config = dict(
    num_hidden_layers=10,
    hidden_size=256,
    num_attention_heads=2,
    num_key_value_heads=2,
    head_dim=128,
    intermediate_size=704,
    vocab_size=8192,
    hidden_act='swiglu',
    norm='rmsnorm',
    norm_place='pre',
    norm_eps=1e-05,
    positions='rope',
    rope_theta=10000.0,
    rope_fraction=1.0,
    qk_norm=False,
    attn_scale=0.0884,
    bias='none',
    tie_word_embeddings=False,
    parallel_block=False,
    init='uniform',
    init_std_qkv=0.0389,
    init_std_o=0.00869,
    init_std_up=0.0389,
    init_std_down=0.00524,
    optimizer='muon_variant',
    learning_rate=0.00749,
    lr_mult_o=3.0,
    lr_mult_down=1.5,
    beta1=0.93,
    lr_head=0.00834,
    max_grad_norm=1.0,
    warmup_steps=200,
    schedule='wsd',
    decay_fraction=1.0,
    decay_shape='pow',
    final_lr_fraction=0.0,
    batch_tokens=65536,
    max_seq_len=512,
    doc_mask=True,
    train_tokens=306500000,
    max_steps=4677,
    dataset='wikipedia_en',
)
MLP neurons of a small language model. Each row is named by its layer, matrix (gate and up: input weights; down: output weights) and neuron, and shows model dimensions 32-223. Each number is 500 + 25 x the weight over its row's rms, rounded and kept within 0 to 999. Numbers have three digits each. A neuron's up and down rows have the sign that makes its largest values positive.
Before each neuron's rows, "fires before" lists the tokens most often just after its 100 highest values on Wikipedia text that the model never trained on. A number after a token or word is its count.

fires before: "0" 14, "4" 13, "1" 11, "9" 10, "7" 10, "3" 10
L5.gate504:495509481540499561457488519500494558527517506501504495481503499493478522549505516525485507500507507528540505459514485463517482490523495514507463441539499503537523488512503465526539470519493484519506520493505472528485494485475501473488489481505526458497525469539477473514470542488479525451544552532496512532554488491499483518493529467477527477510475550540484519469542479481504476472524506526511510431511518489548509510447477451499516490527484517530493511493497536497505491480488499483484497569525479504483489512457489518498534507495496513513529487519502544424507503519519483459
L5.up504:490479536441457474476497454506497566529476493498512508481513498502520470486515471524477555502482476477475462492456521506486479488586510516493552528531536541488479493481501490487519481498472499481480509557476506486509520518481482508494495484555477503482514528465476461489492448497508483516523516491517534499500529476519482482501475475525474504505489532503518488498497487484519482479509513507516530454489481504481537515479566514530472517508502458505538513491534496462516452508456506482511525459487555491504516522517528504484510496482483476475518490553493444527526531535439536496
L5.down504:471482516463452502508527459538487478529487562525511513453488529491494511482500517534518525509488505505497477508455472528471500460520519494483565453533502445520531489505456537454488525530521478535477553495531484515561517526485493466530473484534495515504453531570502492502508494498540571483520492515481514487529519498476518500521542480525473509501495486479489468489485511487527454504483514482480524464520475528509522503508491466510505467453546462473510528513475507521465481542481499481489510497524485523471495496501517510536524497509541506521541498513535468485513479512458483483

fires before: "9" 32, " " 13, "7" 10, " Apps" 5, "8" 5, "5" 5
L5.gate391:528467543514494507533479526504490514500493531459544511497476560500497525462501486514534509491477501525496531513480519492488518518506467518485454484551506501527490502509478489476484511510494506478487453521512507498508481491512533482476497510468506522506516518508497484429480484509479452493520494486518497509521491543517485540501511520523490500500520489432479512531487503532484587502462534478470498499529534489496516490500488542510507509491552560483482486483544504514540452484503512461581484483544497507502465570452464497549492470490496542502522539511468495485479478502509507493
L5.up391:530482471496483519494526532488497534503482516476496416454522560440536499508528517508487519516513510508452503500477467514484530495509509526497513505506449565505475486523464479472520488500469491521465479470511470497510463523486485471504503491476509536558472484448516495517496495508465482493466474511525439479513540512525478492468514552491498486526514530500472504467515531518546448536516478461487518513490515480494526502506465496481478485487486476528539449487543503499487506468425507494496438472496515507488530544477496520502512520475524489524489510551487521516483493521470512492
L5.down391:487532512531445479537484464507445498464500495473508493470523498481518471509507541447505503512524450500454479519510516507478487495497509501503486500465492529518531533552544507519493504560496494520498536507503491495488535467484492482516479495504453500507476491457502495533502524521490477495545522418507480498472513473472517508502458517507477518478516475500490536531518490483497480538492502486505484529511506488464512502474505513510462534495519543484562519494528489494523532464499455498493479503496493503472464496486482498476502470539517439515541491517526464477498422517541530521

fires before: " " 60, " a" 7, " $" 4, " the" 4
L7.gate420:529479519522464523514507487453469531547526550508480486496517508514508522465523526519509479477445514506489500542521514485528511475490485520545518542523531517549425546525526535476507493492507482569493499466487451505482532462488479461499458493530479467533502529522557496503457490493460475456483488496491484476500489514505507476486495477529466457501522437526528463504534514501498508494528501514498489540502510511461472497508492511502495512478482460485472497528498472527493497482508473511539490505499468504496540512527500485542480507482509513496451488528537513503538495502509469491
L7.up420:506493478508506505504504477472507473523506510499464506474523517485533513477515561466510477485459523481494465511508532490532499489448483488488487489511514510534476507523513460492491508513556484485498495443576494546521497507433480488469524477528503482524503494466526502485484518490510471447504538504501485457503529542495509527518478501493471446520541465470507507458546465535442491517509478545498480507512493522500474493503480522479519560496487472467519492471479523511482498508567509458518506533519501522467472540505504436471513473536499492526506512476500495561516496518467469498
L7.down420:538522482569486536535496474484471512508493505517512469478552543513544523458463504535508524509446541493451464508516464519516551479514512546499489472461514494482456513468526499511477464503488508494496472504536525530484503487452493502485487538516479538478536539489505522477442487540493514462528519530475490519486510503475537478514479510502510513521475462502479480524503510538491523522489548488478474522506470477517482507515541528494448532476483491538534468496486535533491445474516521467559498493513537476488483505546519467489487493487522487513518501508529492499504522515489506512

fires before: "4" 18, "2" 13, "5" 12, "1" 12, "3" 10, "0" 9
L7.gate242:501511527465518505528454462504480536480473505489539457481466480491502483478521472485470530523445527494529493541467496504503506468509476476483494457478517480496502464530513514480511504532466475523484489468501491508505477466508466508515526486501512523470448518481555524476500479514439484503499551487509499467530497479477511540532437491477503517467515534464472516490490509481496499487546489498497496506447504486493525531498497500479536510466468516533512486536514498476486505474464447551506498489516501504479518543518493519519535549543429523504510511508486520516536528483541517526
L7.up242:505472481458485501469479442536500473472519514452512517474465476487495474461512509486486489510538505521478520512534516481517522496507500506494534506474500480506517474512537485540507469531498492557542535509493516493501479497475513499508519468567517500460500533541497499478458495469488503535526514531522498510485451572477499544525510483498517494473495479513513493460497491490488457489488523477501528488516464495508467543507514492503517507492475457513513450503479516522528498490469471478494466497478480491469471476521478472526499466482530466544532512536473497488526490478507530498
L7.down242:463465504482492518515528505500476502481497514499489491525507488505535496496453539464453519498486522524501525492488497519514508491493505488542500480505550495451520501538498509480499455533476478532569481493489486487557493435495470522480500442554491525488520457480461519488503525451514497486510500504516512498509499510504490534453446490438509510523516504531482471525507545494494512492510512500485505471499500500502461491490479511494479515465488509496513463466505473468506488514464497495475507516541504501522530505525512502473470518478535506530495514507493530536561482504522502516

fires before: "1" 38, "2" 34, "9" 24, "0" 4
L7.gate381:506492522505504510520502532457497506486511517502510475455498481481476468505474522482519496506509428503490498506459507500494453493522497529529481505517538470498524541521480511489488481499478453493493501488501503453499486478493463487523461494495480496519500469513471535488484468522458466510489457495549433475479509492532492522521502487502443499495479519503444517532467529545496452525508488517485520464490544444463507538486536498450540508543528513463509498488543495478518489490471491544518539460566515498506498494526459479522489462518516534499468505478487503522509520486510491488
L7.up381:516453519493488474515469500480463512539474537463497503509479460511497524513509489526467523493526468510480561463476483492448522482501534573497478529473507474486474480512526450513533468501462471466484532433515478496508496552509496458516507491526532487508464456493486502481461526488452509471533494521455507467542494514531481505537534497497503517554477522524509484482507499501485497461523504481509533462489484515459518485526507491509479517509518524508517455439446512491549528491494536501504491481495503504463511481517501486494463489480471491511497530487495484573494503496494474485
L7.down381:479530449553502481518457522465517496454548494506487496492474509504500447484554488476526528496471452475535492459470480524481489482506515484504502536458536521526489493479517506475507473507530483510491535490485512468440507507494547485493525486458500513537518512530537512509517521483492480496520490453499485460563530507483499544511455481534511476505479539496504490515481476439500486486485477505522491504480499511531502499472449446499503506545473545470516533493517442501502471497517491516496507462483499523526537483520468526482546506522470497489511498500523512467490511499470465476

fires before: "0" 47, "1" 14, "2" 11, " " 9, ":" 7, "." 4
L4.gate692:522489486483518516508498499494501498503482501517489520490502478550577521526491485491506464526494567444520549497474503505475465492499492491524502533506504492480474525507519530462508497494497483513467529504509520510497538512474511447506541502492510534497516514499527498465493484491509500490485492535482486490542514539492519513471483501472477494525531516531485518521481481467528479477514456508490492446506487537490513477521510526473524484508517539457507527452504497485513481438448491500477521526563536514533523503474501552532502502496488489463518469501512496488470489503488507514
L4.up692:493535511516492515527493527509508457511518506509481506480541490542507516538475503466494497552451517494554561509517466543530475507473479499472504503513501503554477517567532460481545486530512500541449476495487490523490515495514453509505547469503523506458516489474523469515527504538503494517483509489500487507538474520497486472494465492490481490494536529540489474485526522509508500482500508507511501513508509490524475499533497496480501466527528528510478515452477536483459525517495480509507518464454503530491477486505461540527547517452527495512522484498501469488492479493476517531
L4.down692:536474522499468499507493480483503473485448494537487538521496522542543542525498500530480475516521499541508486507486552516492514505464517507489495518449547528489489502492490523481489490484568458537499498529506489520498464514529483493491515500540512496524483514496526496488523521493524486525550511522489475506512533483503495499472469529476446562470547517517485490493454498523466495492516516465491503486521482521554549444561562473485470496474486500500499529487543505469497490504474507550506531500466501523486491502534526547506466487490480470477530478513498503494485475495533488482

fires before: " |" 40, " =" 5, " /" 5, "\n" 5
L7.gate202:515453509472501498468479523480507464506442485497486488516509501469510515469463515525530495494500544515493540501463498482513550497518496573505501515457511485485514531465490523518500526471494468471481516504482508481461503451458487461541512520489459525522502539485498480479511494528502509496490493516533517473469520516492425481446533532505478521492494496454512508476495530506463481507476480465529535513540468480536488526496474471481522516481531447500493502510487531487475499493506486513471502493540522498443495482498471490522488535480487510467519535503480511505481505481476462483
L7.up202:514505496502503491518530478466512538489479470484471519501480465495509512516525494521492485542485489484505482460524493470471515496495511506523485485510443542482520497501496494484510513526465522516481513546485545472487472476463470439496550478504487476510483491517509463513501533491528447508508519521462525499478489487512497509513453546462538480504497448475497442477502512494509473498477481488507464492473490501525457500451500461509499494535523462548476490531485471531492526484506523483530514514492532527529473550547542500474515543470489455497498518549517487470482459535496485507
L7.down202:521507482412499513494463502509521527478532499523497485505478502543540529498514503515511495420506504502498517483481479461499492476551529492494483507461509415483478510523510512470516542522491482470521479490500520477507524474521527526523490532466443524539544496515482476495531483518479483547488519497534529480467530486498466486541514529507455505489491516499506524452516527501466485509463565486495523519532486508488525500483513487572527505500501515476455439475498471515451490485505519521516515505506498504477506504480499501502484492466495512471529518491480486485526502506519509446

fires before: "\n" 21, "." 15, "," 15, " |" 12, "ia" 5
L7.gate103:515470529477553520481510494517507497469461518471511534473494503515526452456502477490488507475462540483478511542455524515504455498530511491515491503522510541506495494507549463488472503549507519522535489473502465477492544492471501516504477529457517452499533516451535471508461508504518473472491446503489514501531507494487491492466503526561490527490546447486500522521484454525478541482538478512503510477479471457496493468486478459435468481479548505496524528486519481477503504501510479522504501519473514537485502483535524491523475491484522522497514526487483500502470520528460484581
L7.up103:501472525455495531494553517550518541489480488462458519514472523452470460532484491510532525534471484502506461504523537492538476520548507483504506509504479521521501511511447514489543529488486511474512498517492499514473496507475492483463504490480505513476505505542483504493473467463522482498435470514471506517507496493501469465520485497502534504509540474526483509500475531553457499527465513474534478489499483443572481521456474520504464521484512475508469497475522490519443542535524528463482558501514515505503484513452511480524503505496503498527513526493503481508496506488499474466
L7.down103:562523554472493455488454528485500514514514481515510490480475540511510492506474477468531501509496514502514521462511471463536472485492469477493549515498495508526489508489494518507486515463517509507527536501476520497489510470510502504475483528469469535492483510487489500511427480522490476490528521472464482497482539485487498457492485481499507520467503491497500466549515449502523505533498478503485491509505481542444582495488441468489513520498486504486527516500475489510504462483480509489496497475537507510579503517515491461459499532545508510531495538524504495536494502490492491486

fires before: " " 63, "|" 29, "\n" 4
L4.gate583:498507509511466541501519477489533543516512516524516480527531504505519500447533482529529503530459538501488457487533548446446478459497564506543488463477494492529495536521510493516511486468465477529474485502514542491481543462467525503492506473472482510484497520520546531475476478527500511516467545535509472498483497490550463449494496506531477478489521478485503479519509481506543541487499523476492510484498476499468513520458520496529454507527467511501516489521496516468463470533534504497514440500510468496495476524499514504489519524495521497461502504496497530501545539501528512485
L4.up583:503511492474486559530488522478511495484501499504538481508560538474536519475505527528484451545510496539536521539529509498496475525468538493497473491475537517470511465452498508482527485468496510494484514516487530511515536493465523519494489497476508504516525503489497525517504488485509481464511519522505523489480541523542479464506488505475509519468511458510485498523456524487484472457504441459474500521486390507490477507469506502500519532533524544489465509475504502507495506511492517512515523512569489508459458481475470451511498528488508470494492485497527439521502471532468505497
L4.down583:525507542541487558546510469517494540502482495470525459527527503533500496516500504543522489469475492469471485495521502485467486502456484487504516466496548515469483469490510505543506480462514499517499506500489545537492478503446442531511485478500549500480533518511491495494484523492488526480513511546485492479485468484528525484497499484502498502485536519475496547481518530518530502529480524503511557484539474517527505454503509499512539474529512517505532507506506521510489462482481523453491449524482485489532489464499509519494496501482504491483504546470477501479512471511491542497

fires before: "1" 20, "9" 14, "2" 11, "7" 9, "0" 9, "8" 8
L4.gate554:521535491485506514515494534499511533482504500460531499493488505485477485507522522509514542507492449502504444463513477506459527504550480535505512468490519521490482521462552511548501480501525485524487505508519535481516476533448490489544489521456467518492451446475528460499469494501513495521485533562513474506497451490502453529522479533526477539506520528463512516555490525522509494547507503482509471457521495504492504538509476499434529536473513535517454474498464473481481477503520535491465514506503507477496505483499553514495493513485455523489505489512519537526530517482487492468
L4.up554:482476547487474500496461498522463495492474528501525514491539496518503521526475486497504488477505493497498496535467477529529458524463518556462486510518511562503520483502500483495524515489495538469553488502518486500497503474520558464484527514558478482454528482496547509488506497482491469505513516463528448534489508505452463546526497498465519509486510469489468470534500478521465476483518498504512517500511480514506543495508469527443511472485552485522500512461511496489518529517480497491512461455507484467457520516473530528480476527513500519453495496484443552518461479503483489519
L4.down554:490529484529466474542528532503500507506514483533498525507497528499450484517511460471521521524477492490512542489514508460481493512550482465522480518491524519512474543501522523450502512516483493521545518576466485529532508516448484499539514501511508513511514516481528527509467494458483506524530452469471527499501532518446476505464534533550480525492476522475501489508527486531546533473429515491497492507502501475537482492507510544530512466511498532539513513542520473499517507484529532484472524491511495506478468496491500510508443481454486484544515519516510495447497503486489479506

fires before: "0" 24, "1" 16, "5" 10, "3" 8, "2" 8, "4" 6
L5.gate687:488510545513506527533515525507497490513467518501500508474506477467482474450467520492463488505503531510506533545494504527508487502469477521443556531473473464465542458505518542545525460480532503521513533489522513504528505507526488514515482464493513491482505490483489448488486458506471505537491490536480468501492520516528550495513454464514460530533464463477513537483483522505479529494506484493481524519462492449489503509475521497454493467514467519502482478528474481463486467469467477520510510481534497501450469492518511478519531487466482485490466486476450494563472467539509501470
L5.up687:499542557437488488491490529497505539491545513506517523515492524508500529548516525507515481459529460493479494545502509480489495473491532495485510489531515491530485482512526516483452481502467481505506470537522487442500460450499459535469513506537543518557538499511483507482551513489506448494526514518506540534494517518462504464496562476512497551433514522509546516461528499528496497489513489506502491443489497522520476456487540462463461498495489489506481487497526492458507512487470507487521510470499495497473512520478523510508513540510461510472513501498482470479490483503483513506
L5.down687:519499511502477524489503518477527499479477485505496533488516512495464472523524484529506485466468500479499488510534530502513492473577513521537475499496508523532499471521472457486515527490505534523544509478497538492498480514486521496509472478500506486527506520508504521481491475510495520488534530489544532521584476470476500478434477523463533505497451508506438465497519475466524509480503490499517508482492486485499523517465534480493474493470530514469491462484474481519488477512523488492543516525484471527511523559501522486490497471462498530504463511505569524491554508498507496542

fires before: "1" 45, "2" 37, " " 12
L7.gate636:469481508493480506535492487500511512503489524498517452441479515474518485475505517512478502520494512458451532532509475463487522493460484457469495447498503512444534505464500530462522503518544521516513456519533463486544517496463525535488498464481512493509502554529526463510508475458503495527495523490501534477494492462520486459467525494489511513478463492488485453523495496517523465494515493496528531467511492501516480501495556521512457454499480466484519507518503521522477539509455460490494485494519501507469537492543504518497501470509476464505508498504466510503521554483474517481
L7.up636:443511505474522473544534497506478477494509541460473520529476534465513519522525486528484531518527466521495513516488480492489462489510490476494502476498502463521482516525504485470462504526485524481501498522499560476534528524509503493507504543538503510507546534508467440536501484500495534445529499476520470521525487513517503509511559518499511499491507485461444535486531521509479498531488544467461502493483543512492538495441506506443532477524527488485495501497487468472454474493542504461468513491503486469505531520482478440481512507523498487522487485505503489471480520476514493497
L7.down636:496482493551481494474513514494513514501552512508495482521507547497526514512486478504448495490452506491428525485536517526538460457401452489497514510552477513490491511526513500512525503491487494523518532471504521505523476487506486482464518520534522470522507480440519492498516442495535508505510494526510483480483497497514508539514493471502461499538517522488508503484535532449493455511486504510450508504535462486502463510506437512473515491532483510530518498486515517480521481528498511488422483525545537523513486523485487501508511483500513527505452513509540463495500484488475467528

fires before: "7" 19, "8" 17, "9" 16, "1" 10, "6" 9
L7.gate631:496529506463497483504530516436509482520533490455537460544511486526493535517505513524522528473468478512530520512521435473487472492496506537494526493527518473498492472464532507492513538493516499516475515522531473545491523549525491526496508443492532477490531498498547481491505518468530544537473502445504482497531490538533481507481503511504520519507503523482495463470510526527526512530517466520449495476463489496463464526497498490475521502486519530480521506507545533495533491478496502460542506533460524466513492498486499492478467487482504471477502483495472487520499524527507461502
L7.up631:485539492494481469490483516556517483468531534517479536500514500481458499504558513505485548488497497529508475485473493516508502514523522504527477514549545490518484440515524492510539497500546495515503483473467524455522520474485518477526500476464506503447478500521469492467458552495539527495475474493487476468497545537520503475500566505531466511507498488458453457483519516523513468516478514504503523486472526550507524501493474480495494435516530506489541518502489502491508490511463489472471477484479522524477498471500525497505504522495482488485512477504472495514468483470522457502
L7.down631:516468515462457516500524528556489520486464530526517521522516487512528497501509554499481473515498565502469442488482533506491559517442525522480536517530539502502512479507502500535537533532496507508449473533464479489493510474492520529495490492548540525448490526513476465551462486507501502487496498514497524505488491518499559519493549466482486508528499535526501541470500515531500485511487505503509552502503503516480484498462472521511449475516483503496519527493511508510535465537542463531471506500499537509517495537480490472540496469518496529477490526489505518550507517452484476469

fires before: " " 50, "4" 5, " UTC" 4
L5.gate103:535535483533485494541516464471478479498484539510474557498545483517497493502551432549526513523459514501511515477502568474515494493495495518501484494533548510499491537504447498475470485526470499550458509487506495513521521500511508522507511509492467531523515488496467465459472479503491484475520493512514456497516539550538474497501494531502477518524497495503495506476501498543494508471513500499484504530489537524501528526492516487485480563505485504468564457496482466485499559468519469470525513476528446521494502528468481477497512510514509526458533501526546579520470495506518492496
L5.up103:517506524482467532465482481501474488562492537471481455543503475501540478502545548512486539519519551511508514481545515539499511540477509557509501491471532498521478530494505510523448496503509502514480520496492422499530541484492512500477531547513509492528483546500527448469479467516468524506493525473490487495481501530529523514495488497471463515500469528529505482484466504476454509461505523498515499514540464520527446497503465463512467548513492498510498453504518540484484540499492492548490518498490528489492496522515446497475498531489495533496493530520574482471463541508512497509
L5.down103:545540507515480523556495441524499508562484513440458503486473501516512464509530507547517545492520499523518516521500533483485525506464462512509502469465559562481490502468474457509488523506531497527467509476483471517519511538493488459475490494513490515503513507510518474509507485507499483485448531525496477502524510525491511497493489502498510461532497477522473470497499527504444523497549473458584477470501485498528530467479485479523498506448534465496542468524459459505507494500495493504487503520513474507480546482475493500546470523534517477482489497542517489494466500505557484498

fires before: " |" 50, "2" 11, " the" 9, "1" 4, "th" 4
L5.gate555:485556520501490457510516502483520516447504531482493481516475510523511499508501528492532443470498498489515510504486455500503499494529448570449508452526471459471479482506487518518485489456515511544500477478498493462521487539457495477507459549521483488536487521488508484510518506544493496486511488522514482466461485497520486491547520451517496486517476533524503473555491542562486527520485475468467467469467531564539526526508542476480514524506506464526491508469522509522511500488492497520464466487508499484517465492504504527480498506467511539507517500476507522488489533501567537465
L5.up555:504482513462546521492486495514513516467517530513498505498461490485524533508426470525519485502526506457503522499524495516465497525534520507494500526509458487468520541525523496483513462461450487520521512477425518536525494485479495504495508493531504486530483481511546495518480493466546515466520458467530521515523544511476465514512487504536493510458516504474512457494509543506500497448471495518499464521491471494509514506510529489479464511495534504518503519540475470491513485472550506470480525505533539471536494472514497516497511522494474516479506545514503523483509501502476532473
L5.down555:427471522495510489516502499475493529525473524541463519490514485509511523487518457484495509473530505486511497520515517532507475563502504440488473478487499529540497457519443500509485532523479506487502502511511537474492524502506533484528489530451507490536530467497568481471481496526464484517533513511533522489523503496536477554473507504491503484501487467479497521502507494501508500515506510506520491526481493479476520509518492509509447491531493479478467490545489519526538514510496484493480522489497478511510515499465503476534462499500503480539462547466534542550470486499473470537

fires before: " " 75, "," 17
L5.gate455:509500506474522448525521524493519488471511516521513502510472488513471479520489556524463463507489500498514471532492471469480521472472440508487539459525497526483501512529489502507514539529482495511524512529497487513498518486519481533490523555481471518500490507474557470538503505509500536518490552528496502448489517522541524470484498458514480500451521510449477461490499506514479491503490506507518531490484521505463531489504486499491510453489542484472495462516493467502491487491485515501532501448502542454472478497515503483496464503475506446520524525481444565512511529470474504480
L5.up455:458480495469529523527548507487479480512483476496470500546499476530491487510504512532470506489494502482482512474521491520503474529512454515451466494489464500482497531499470531496539486529521495523504503569520561485468475529509523496497522496472510486462549523485503488506515514528512563489508518525511462541479491469532529500488476529507508495513474509543519482529490462473477482526553488504533520482522478493521543470497524522480489478526512485507491475520564477473498512489498459496492529451491512467510519505474551507502535507495503458472482469505486454483504521511489486494
L5.down455:524513474520496490512476498516451532496498495518495495492548472456461541477494438512493519487485481516482477516512470513485470514506481459516479505506495479512519477486465518507489492489530518478465495475527511509503537506443494489482533486447490500485511552511523518524510482545470513514491498501449472506508474513537537495519533496497517542497478531506498527517450476495504506510443531484505503489480523424544526489557517525479514463490507465480514507509496478471472511505477501484513510479507526463520495455526457530460499511485527482498507532472458474530528485503501531477

fires before: "0" 31, "5" 7, "2" 5, "4" 5, "8" 5, "6" 4
L5.gate192:532500514521489543532467504508515492498524508487508483539531473567505549479516502537506465529503487502529485498527487470494503538461490553484488481477540452523473519509485551515522512510499481499501455479502490523484524493499470508494489479496543528471524469489495503483472485502509536483505529503493545486484523492535487462518517512517472506502511504516475451547497491522550524472492522493504519466474517544507538496499500502454536505517558508489497497501491476484518500465518526510451549539425468497478499478506490527520537512471501552464503467531516485460490532544520501469
L5.up192:537530496509513493503502524504496502517496533448483537511475541480523488474528481492524509498491485511536474494511517497473497499547517498508537475538520486541502493478494497545462492455548519489494455484490486501466513513507515537524489514478466486492527513481482481492463457504494524453501476513484462535477470494495474545484518452499489496521477496547508539516513451506546540459511536556448503466516495546537525471472454512467510473482563533502479488526539491479465498426493494477518492507501497557470463501499497502493498507491515471524514520490531459510510503520483519507
L5.down192:519494499452522479495495468515511515533471486537500541454525519494511507470491523537538493512515514515479501492511540517493453510544519478482492482525512515531543483506532470508482481477569504534478512536494490495472521528491506537485531516475454480485505536485482489496507536545522533508483484485476481525496501466516526524504512476466552524471477450481477478464508521512514477512515483537507534516527495509471510512549459470476488506470545508501477498512491465528522475451493502491501503501490539493503522527476517536557493467479496498510504536533524526501492510551491490531

fires before: "2" 37, "0" 16, "5" 8, "1" 8, "present" 5, "4" 5
L4.gate135:504492526515530494475484481491484530465476527537521527498512497489516467492522498504498504469544524439496507503470480452522491506466497495500539500533446495538513521502523516464501501499497503496498545513487434526503518536529489532488492525481528491474500501542506498515501509528480503531522538519492466482518496482516469473510519511482527507497483499512494513520512508463540529493480496497520531523552537459523538522503507517461495482473462475445516505527489484495471481523505431482532484490519477480460495460487448452538548537475526488496518508482500534517469534475578492484
L4.up135:489480490515472487511504476518483470516502513486516475525518462510524476521478482483465545499499501476502523533461533531500473499460485513523491491500485483526494517537478480481489499532484496483510518507522460520523514484522473448536548516467496475483431490459525529541558477468458485495463488565493490488509507550506492547492497499478462478513506533546516507509492468505533572486580549495467509493548474512571484517476488543485491500473520492512513489534480488467526481472471464504510480450515471511497500502547537468479488509520486498520497523524502495487520516485517501521
L4.down135:509512552529505520497525447534470510536479529504479528508476493480473509463492493539485488483546536497507501466534541508494481470434493527499470489508500485542473507520505534513453525485511482521520505497477483510452508496501522521481530531500483461559518458498505484468521497480495527532501532510483471507486505512537536503471466480519495474462499478496485468505481466487475537480524498545531478458502527475523532502496501502490504502507539494529511510505508518538488477515497455491511529500456559496504483538519548517456516529521471445496509506480483544508512468517490499491

fires before: "2" 45, ":" 22, "1" 14, "9" 9
L7.gate124:533471471483500478528503518499494510519489553508523476463474509483467454540508506492505509496524529474493492547469506507506510470502481453509484572520493513554502508532492509492458526506476527526502454502474451485527486529515512462473490540450481494512546432523551519468522484514540514487521530505467501499485482517464518529484494484481526517500523491491463499491491484522489542487499519487479476434540525508512538531523540513499494463492474500484526482480509489510501527525508481509531502455505480527491497508486482500508468500491439492483487549456439501505489550494501525468
L7.up124:515515523529540507532487460519511472487476460486501505502446462523462484516463511523487510504458506505522513500464454495505508514449501524533505528481540497508505510495515498471501499493512507528501517501460535499518422509548495491508478529513498508491494469516485523477509508522518488441460457464486501469525516473481507533494502515468487497504488476469533498528481493508485497508513466482492517488464524518519513511453475521466522478483524513482547520476498458525489516476501500458494493492503481504488499539466465460501529491472497483429560499499512501529514474501482498487
L7.down124:481467452507540465532496503491470520508487531496525480486482523470488494509518470485505516458502530458517469497499525515496512518432458505488490500497497515529482485492464458484492507497485518494481467481513481535477490499502510469521493521510491488502561493507526447451476478524503518548535530503481487560490498548521538499514487479557491471444477484484488520522488481530498465521514516504565534485498497508523494491529522529487529494498517481523499483489511477459475519589490483522512505394520539491520502464502462503505502478496472509511503514535470509512495496484519505481

fires before: "," 23, "\n" 19, "." 19, " |" 15, " in" 4
L4.gate435:514469536489486466494519501523462516507507520549481491518511471498501494518511483493505473481507555527540509525453537493516502493568510515482502479486486502491503482470506442521477538458515507539517484496519492523514456531460489498470488528464459457475493515453493506495513494511503493506454477504486462464507465443505503519496540505483503548476514459506491522512522478500515509476541468487530537487476472467522481523436498536443450503515467486500517502485463501501489499508511547474521516466451511527511484494492498537526459492545525466511515482508494476527510465540456490495
L4.up435:492502498528489517457548508464493535476468489508470493498489488486500517436476508499490449466524519511507461497506525490485512537498494497562498510477497524486475503492519475526553511499449508543491525470511457501488540547500475471489501492497490501516483454539539475510513508505541457526504447517481504518466509498501462539498513539500515559472477484541510463495473496525485528498449513503517484490506501530536470512479485488518512496531491531513527558508520511564492529500487550496484507533497481496501475475497500493482533520480516519480553512480483520535541508491556468517
L4.down435:504537514522492542482535518486555481504505482538501516531535523477534515509508453549512475460521512447500501490538495478417483501491535514547522531505514516440484477514452480491519517470526475527524492494506511510499494505481509494541486534481469539507499477552532489470489502497459503503515515473495494509487529500468511509522498471537487507474497544538504461497510531476475518471451525449503491494545488491466549479538448515500525500515484491486506497468491496533491520533511495507484517555530480514500475476486508503471514501488451491510543509502476540482505500471513513494

fires before: "5" 16, "2" 12, "6" 11, "4" 11, "0" 9
L5.gate3:456503513484459512508491542536459491482562544527505485470499495495494554518515503466522480453487527516509508492518479481480510531520483513466484492528520497520484532527544505512517486538530535523492498571478519502541562536470457492506475489478511482524515500496527507480490506518467476560511480484525524483475463503511503501479524512469511538505496515494500502534530506478511494460487486495509491514489469495487494486507465492521510492542444527520524506514509530518478500462504487477470482506499499501498453453493532498542532479510459518499551484541473459486480501522463478531
L5.up3:480498485479515510504451496488508480501515519510542495520464513503498458535518495521519507523489469475492512499511551470494520490525518506484456501498478455479495504499494426501476496523504473526485564519467504533524549484461508518470516523514529544497505539528466489488454495475477481503533455524499531447465485516459491512537550482532503540500516514487474505487512530512497506510463527500553482487531444495516531494493504478470498490460434499481486521469497468508490481506505492498460471517516515510488543541482496500508514502462498508509501531427493488454521530500489494500
L5.down3:484481537557514468499503494481482487503477532489473515517536504483504456536505526519504489476553477506512484511509489488511490544481481446506501541499512503545534498512521504460466510500518508550511513518503509500495454542493509510511491502483552533504487523536521470494508500513444507524555512510494496478530499492469497503501490496523489488497517476520538500471486495468488499526480520484467566473514489460524500483520493486468505519458478509462446504461535491517493496478518495532489441512502502505483504528478480469529507521542465507481490490498458478555503491465511566447

fires before: "2" 31, "1" 26, "," 10, "4" 5
L5.gate576:489516482544516524508523523510488481517504456493479519487491529474491529492497476533487494456474548496466528486530504511473467521499466521480442516482447510503454525508520486513494497512537460504498513475535543482491535513445538525533519473540538531497472502536521519489477505496479493529511528523466520481465520472526560486522486474501483483463490493483518459504510475512473531490498479458493523488511533494481499510541509524530553484468484487472488503490491519508469528444452535484490516506506508476503509519498486461508442469499524448531495452505471484457527504482476493449
L5.up576:463489530524508472497540514510490464517473543492478496459505543522488487474503490490516501465469474530513481503494517513531483466525533528464493490492503495493528512487486499482497488506480501463563490519467483478487550532557528502471472498510494486458504511459504453436492516479545519538517518511512508525479514481515549483503498521519472487523525500497521462523477469481512496548487471466536473512504493478510496516554524489494535498488545498456538480484495499490490503466472462498506490493484476495476496501515482460461487505481498474532501509490496517460512495508475443473
L5.down576:513503468513452517503532504507496533481493489512486483530480493489498502483478497484526474524453525483514462497519485496465485519480527456517515498488515482511493514450494492445501529520541489518490441494481496510510462490530496510517511485467510495469512490471472465550477535551484538500513515526501498471437511510526466521473537481532515512466530507503472473459565528505488484465515493507513509516489484536506503479482495488443502481563538457536513556504503494518513489516509484549471483478508474497505479539503500516433503517435509458480461519497530481455536529499524499500